From a checkpoint of a small transformer trained on Wikipedia.
Size: 12 layers, width 512, 6 heads of 64 (1 for keys and values), MLP 2048 tanh GELU, 71.7M parameters.
Architecture: RMSNorm before each block, rotary positions, no biases in attention or MLP, untied embeddings.
Training: a variant of Adam for these matrices, 901M tokens, 13753 steps.
MLP neurons of a small language model. Each row is named by its layer, matrix (down: output weights) and neuron, and shows model dimensions 208-463. Each number is 500 + 50 x the weight over its row's rms, rounded and kept within 0 to 999. Numbers have three digits each.
After each neuron's rows, "raises" lists the tokens whose logits its output raises most directly, leaving later layers aside.

L2.down707:632540434570488532486533458570500479556551427498544499548376565515491570601555566495537480541476547440435491445527419380539529423560517451464555507559416503467552542462533556527512537590534423622539518487522536542518537475477449424512491528515591456529452490445494422497518405462491513561470529582414446545454467531463568535499532513458465533430453531403539483499437493531513461597449556554511526444486536563516480454528444513530516392516503468534564636583445491531457491521482516541458491508439437567473533502455470589505487525497453490450516440535446548540578538484477487425490467509632452414581530406609599459546464510485522498525526484428670466534491583439398443565405525486487493582480478506469504585494499521488467483520448486532515514457537495476441581514550584
raises: "\")", "\").", ".)", ")\"", "====\n\n"

L2.down918:590498502544552463458484484514506485457433554543554322443474468556460571538411519647524463468501510421515485570535448492593539410542472542422476498454503452486441467496500499395477467506590474531461534502579477489582411502522499479454475491518424520404515517498585413447532554488537529532469519424509516520574492501522504558520534567444460538538492538534512478557552564512529460483415449478582584574470491501490522465476496556548494373444534494507518551514567476555508475492455464481502562435526448528465464499514520524555465580501491473472543503525526471457479581481570516516473413591561563499512541453540494524455479490502525483550461436551526474474454556485438583522440474474495509531405457517459486578465575549543444536577532503561496488563516471443517583490508513
raises: "”", ",”", "”,", "]", "\"."

L3.down1024:451489505557551571478588457553540579465486489465467453537511514526576416486518473558567567501526472439510525417507482517447524470462488564543496476421472518438518586547528495478438415452429554530431460517458508498484453506502507464480422591472508534596432420493513470566485536538427436434577465449489460571545513424508550535612460438465539557463532489537559510372439492497516496460544539546421493512396524529517458477551473520441528637488535465467479592546484608558501552438481564450526530532477535526441619439552593518501488412539499526509568559527555433592465544552480456516530520454480438426448537515436513570437492512451531496535517507537512489548514379468461426485516534527470447544472440529567550481617412395520485523470504512538490520497517532548507555491427507
raises: "1", "0", " –", "3", " -"

L2.down912:520542555486514557605561482551420495567472522490479503488471525502503500527558521573465484465551535486596509550497478426472491430529456493451453455566517513468484539447477535479438460510476420523531486448534559513535416564517440397446511421521495507484499534380575503486515495403446525476480494518470501544485452516462552502552488528506503513541530506385524548450493487551480544511412501503545544477479480535523510559493492530442463300482609581461497451595486547440550496537562513424554478480523554462448525565468546450475468562495526502492522466407509519478543535501415443454448467536592474522548504439454472502515509571571418464475505463616497576489545559542485398531394558501483593599460476516502470529516540436583468519524540475490586457488521450456474624461525463
raises: ").", ")", "),", ").\n\n", ".)"

L2.down419:431423430516449530560407541516503494500552482453509651419566515524571597515495474586425402390598551562586473538530527479529494374453503512493508467506480452522452445533499444556442515510526501640444525396546508507550584538415489481482550560552593569648427469509579404564522528415513483552570635527493492611432448600501496464472471483512496491493501488516503538457497525525579471483526537488506447541529535509509548474421538579480477440498534524554472473373470460484553493465529544392579539521437516522382487450559496426542471559551508458559499482399452502502436528529408512467458470548480461568497416423431474451484557517493454476446490522550517540514449483515523478472492539453455573500524465551524481577492525459548450534535492424512492442454479536593392468496503451
raises: "\")", "\")\n", "\").", "):\n", "]"

L2.down682:554505506549524523505465475523424389448538416525482447496533565560563495552444564492495485498581418509553539445550547466517428336506479489487472524523538451420499493482475468456462516483498586450429482502592478510529412449635584554453496595448627460486508412497528517523553532388487512497469543522518475545456439501432514558462433576425459536448513527458591602492434518505504505464369412492502554524459474441558460517483583571423404486609479526413370535508562405547503443480546532449499487451380489501536492505470497457494499544540563493518483501517463495455487520494561578493486457451551461472615493513539459436500518520350552535471470497534509425537493552556500409472498613469488539548399544513478501644549560561503493505456479588484493495547504541483470560456462580
raises: "\")", ");", "”,", "),", "”"

L2.down1311:437504441486386504488482573563510527491427452412543479458497527543448527554582533522457395504480533574497568467513564446607483435534517438478513444476526479428615544560613518458509524441518492519523508510538552514544559517477504534504424541517565595520473580484525515502483507389498516579507447455479518514417522608479521459508508525533507432529557514527464556515422514528543457558519411478497532480484496467541506444487423481505501454572530546560526443469504519414540417430488527431479541554508457498482490520496427544526488482566591457434457420509588515478464524473521508486505486531577554495534475442539523434467543522540470409478523528439483543535448477588488466438492543416529474496470449491503516544455533496505447443504489520465530500460542473421425511563573438
raises: "\")", ".)", "\").", "),", "\")\n"

L2.down839:489552540448428480504452540554450476505478446546501662556532528518513556545556566491436373476508591515497472408527568365554515421551599430461323551509532507483516480579502446527422422582463432464551514504573507466465462452526505550493437477485516529496517495458542510465562532460528639539503514441458526535464517525503539565501501486529479472478551478457535515422431458459473482542494455533457496432444445429573443430484492557479466515433520602405518454392527496489491488530493473414525517444525543478501581499462530464477522507483545508481472427493442510595541506546521496464538465572528501479517498536529563556513492566506556379501524423488507442492462541513520470550465485489511443468501479437487523487538505477562472445513519593533490508474531502548514515534499523
raises: "\").", "\")", ").", "):", " or"

L2.down1159:544481661506467496488531530488488494479533435450526503482512496480447496525533610556534467451532451514505440467532516491587448478504578477456395452479535547536536458591532460515558454461574429532530486399529530485513529482420514468477583491530524488443525550492510460487526503421459596528434479526529433547466441557532467442504564495533513529540546479478420454517433437485570498443495435558577508412481495422481562414551476482513495413469465450430539490514428474450440549426466462471521480475507519418476415536477412521458531534471545487535535509518487458462528523525499528552521564478578502522561469426528520432533530545563559491496569476537591465501405524485414639519445536463423565539467552569562529498476635521550494508465526485547520515472580480449473459440521453
raises: "):", "\")", ")\"", "JSmol", "\")\n"

L2.down39:500449475477461485528500518512466544556526487534462456522501440500491579534570485520481498506503444503433449545512518405457462471501448570449390437477558542458579425531478463518401480502476553432531511492447524466494525552535502496537498600522517483571396509451545476582556417438460483509473466507403444496509447509555546554502450525469412500447440467514581562440467566545482529529527548463491528549553513488594514510483497576538426352585462474484360503467493510521494553502458458423507499531448499469455442502451492510528446477575519454551531493455479509453397530472521573489565508454516420490500459425475546420477585543600405442456548524537523452507451487540498520491441493430540544629474479546440480527557493421482483477531490527507471482549487518525535438395476545
raises: ").", ".)", "\").", ").\n\n", " )"

L2.down402:471431670545520492439567461490515460434490419471551565454472472566413566546472484569501460442555528529523522471536488555529461460500510453566524583511461442574469489515549566458520552482644596534435551437594476569537483534502552436500471450407495540390512589552542439474483574536445601512461526532592578533475540545422482389484495486530443596537547571435508545554611502397563508526442521458466480509513477436440521555446435490444521536512531592502473602610502476488494449437516521463536524458504416572424523494544561443522539501568527512439496507497474418436539500482558535565525459551447459510526450479484446564526492582408515455480502483489469575509465487483478597514460536515540464483525565519534544470499501564579422499563516486411543530539442515529454526521516519
raises: "”", "”,", "\")\n", ",”", "\","

L2.down172:568490464545494472475516591389494442525450433534377475478377486638494524444554541468516493485434434398516405481524507395468488470522557497461365550556635546511506465444511624553494463534497437472450560430518560582530503602523457359595503455501509489488495496476632443489502438422487478546468471492381465592494434582442598457563561526498538461548545555465489465448537483459466520479478472538486471455469457478488494598484482524390541401497527546553488534539476530529510463564432559423499489571557549502447509573512539455509510549501479515444469460521484468413486454555460519532438394488446503540566525397462528420515533577515463548497499497495503497502495547514464523543439578637482535607492463444479532548473501483421488451504490536499490544453512498572416443418500588
raises: ").", ")", "\").", "\")", "),"

L3.down1495:524463508513481550462419548577575580452540452571533346517571482450547546531461525510534454435500509352468518491478418498549540552539506493531510497468405424521593494569567506537491497470467517533465480498390429554497427551516491420474439497536523478461463491528530453604547522455509500542477572486559402528522520585487549489484518554579532436383435458628568432525477424494400557494545484518552470520399500497504541493539491508459510696542530505493474529573494549417547490467441504521501504528496531562489500513479486513539433458550532498493490558521522436527528490550487536526614432479517519412510553562531516606520399416498505627564498461490501452454507499470439442404513557496492512616535472508566450487580462447546641461453513445488520515485525537536517464550401488
raises: "8", "9", "0", "3", "6"

L2.down619:526493605503545522515520466546423456550485527487525448506538430384502519554564469496500497546511440492561393560522559469471450491522548465501497516526632506509444511529506604479507451444465475424500504541522532502466464504483460568573461512493444568632426551513547540531468413575497624504456467464453484543427519572515470469500471486517519502453539516380545543461491521462485477493458389523580526458521464494488520497573475514486442268584505567466340492619520512498544571410471557480539525526492472531461568540504462511514483504484557549534465498472465517471528566479450524538537491473494442488454510528510493556507502505506461471461485514545569414536467541462473509545504509424521539522489527577475501583460572471439461483532487488507553474482508481480517548536519447
raises: "\")", "\").", ").", ");", "),"

L2.down798:519444493564443519471498584483471474447461473558538443480447517547515540485420520373532561461411457419507527439508443552471450510497512477432554509430466491497470463537530531514542457441414493563573436402534485597457483476489545579580563569494440515502488529569481405506470515509489493600521545586526523488505435535476456516470461458493486498429426500615571542542422449503493574525493467476483512490540523486452487483506551521509546575512628514626512529419495628542482417526499452545488530452491567507502507428426563469488397502455555453514460542449488451483589448492424415506488490472486385533502488511557459543454547559487482497462399545411458442542463404503524478518593515478464472477480444561542546465435426465501553564497503454534478497600517434570561606333516515
raises: "8", " of", "5", "9", " ×"

L2.down168:590514464510579528413504502414521545479484418496563456520435548478544572519486446437509451424452471429500444475506433512464459510508469519453460592571518553487483511493530560601457483585513457572465496444465547443522483534501500438556486531465471478432564504481483478458480391511520390507490521581380504541438564508488519468477505539490484463506458541437505464523479500561484466563531465513496510430530523536488466550490550523577564504514461507551373458507526534589427413472495474356557502491384510415457540464530507537474537569511443477464591452576406506429518508532435479464517434442470470557547506457499469509554530554439499659515591541420531416554464557531526498553406482532432454599515470464522459448536541530546519505517441470540467542400586532501513551442499557
raises: "\").", "\"\n", "fish", "\")\n", "\")"

L2.down788:522453569542507543526577443587468490576552551490588554537576524541411564506470532501561505572529575549519489518427484484515522447522495486406525498585560442577387491497463493583503516435547395577518488436521493516478560538415457469517532510444562507590455497482468603501489376501521522517469557473460591485450469528469514453486477541477382545467471499369603523438475515492518520483543524538495566565483506503475491432511522526535474320487532438467510445453469532561505545528508521465525520538514376543452499487469489507480500494488540474480493459493499513563506571418521485417438508460566583519469433518477603467517437562458537337550467540469638502491486499481451466444415506400479442449488426517501519501420493490563445496484546485395509533467516416522522560542544479
raises: ").", "),", ".)\n", ").\n", ".)"

L2.down901:539496463462557525427495466518440486515525459528474562552488454467454516515536513410532466529495352484562458546601557503464477470504478535433443479504551483544560550452480546487520452520532485416521519497503568453430503557533448354568501553506518468474462540470602596536484494390536539418436460536444541515401427427485535506494435563598507529461494477485648550466514573516443550481559516497559459501556529475524544575447488562521519245544497503503401455547434536500528501474460531366533599509504515605506527589478497469549452413519514553480506565453456549487468567493468441533510475495520513479538486518443517472463502587487494465506521490606472492475481562489533499584471513342458523592495460510475549528445465436490486542560518502551461503481491497452559547471511509
raises: ").", ")", "\").", "\")", "),"

L3.down735:469483494562480456540489533513451429477482412560538530510455475567522503522509562479477506466430554512472507542511550469482476623498521512540515534506589596542530584512495503546522473518588483533568486497417423540522459457479513481496502485491464534566482493430574552546454446544443568441464420565549413428529488658511504530381434517497444389445544523502502554522504438543470500621414483471473526519557460520381474601562428615474525475449523521498511521571515470423557505522463570464535451524522438464481497440587570437363500536558400484484411520504562485506526560554594552436550440498469512464496546532536532436467494550581463480518565470440469450494500507422536469508515480458572556520456551471509461510419444514528479491577471412550453554505444619496489486471586510
raises: "ological", "o", "man", "ot", "ic"

L2.down1288:559429522530545575520577468419536507401480475504533383500470419654444546571540434537640366418542451445492474479606459487520489453517548513565413551387574396580499471443452503467505509536531545563513508474467518546548541471440558423510521446498550519416456471380520506456520600514513613552485611505504549460487472430495509550517563524541426560479539445463537499513463561460579516463420589525485496456474462434533486465501483481467482535514569515467552514532543501521589495503500474461496514476469521484452515528527551482508417538506518481494517463508440482473515593483430595457547431535439466575534489472522478487506495535457483463486601467493478518537473480476481560525380480460485536535483490572420497594498472455451504510503478452512526493566485572559448479462474504
raises: "\")", "\")\n", "”", "====\n\n", "\""

L2.down1760:545552528512564448516384454493513416446481553461531476447456442505563538487472406630408487521510479508482488469463515506530499427511511539471513491525553484488404570542527549499511507528498394538485557505586472560557405509491567446445488580518482411358460428509584430528528474535503491510442538515475504513478498538530438526481536496530420490513481591493431434470496555535509456379390396444466578541507503478497518456560525465485492415522558454413514546507470525486473448484559455459631516476474456443468514579622600553502454512523557469503488477538463483447441546484574586502459457487492441560540525508453473429552479507424428573535493503461509516494442474476475489499415520410575501521453497483542506526462493554495452509520462513439545535471427544477553521522501528
raises: "”,", "”", ",”", "]", "vision"

L2.down482:593506488527526554515521471508478450549528477398513414493484473425527458547498491494521480457462419505607488509522506530474505473564483435380532385546520454509423465563484533411521486455494394480534523448520527490513562541435516482456424565506429566511485658480526446518459433571483629560483547525451451477428495507549478442532507473522438472497510526532516496499519505571484506568362456479484529531468490438436623413528491513511460360515471511515332525546521508493555527448515563501540481579507516491476482507437514487526572493422535493549474473475430552475517556510530503518550480532503467510486478409577519527514484551424472466436566555524570457530477580480556576570486531428459538502442571573454458565467527496516521507535477420561517434451522456412500532436571451
raises: "\").", "\")", "\")\n", "\".\n\n", ").\n\n"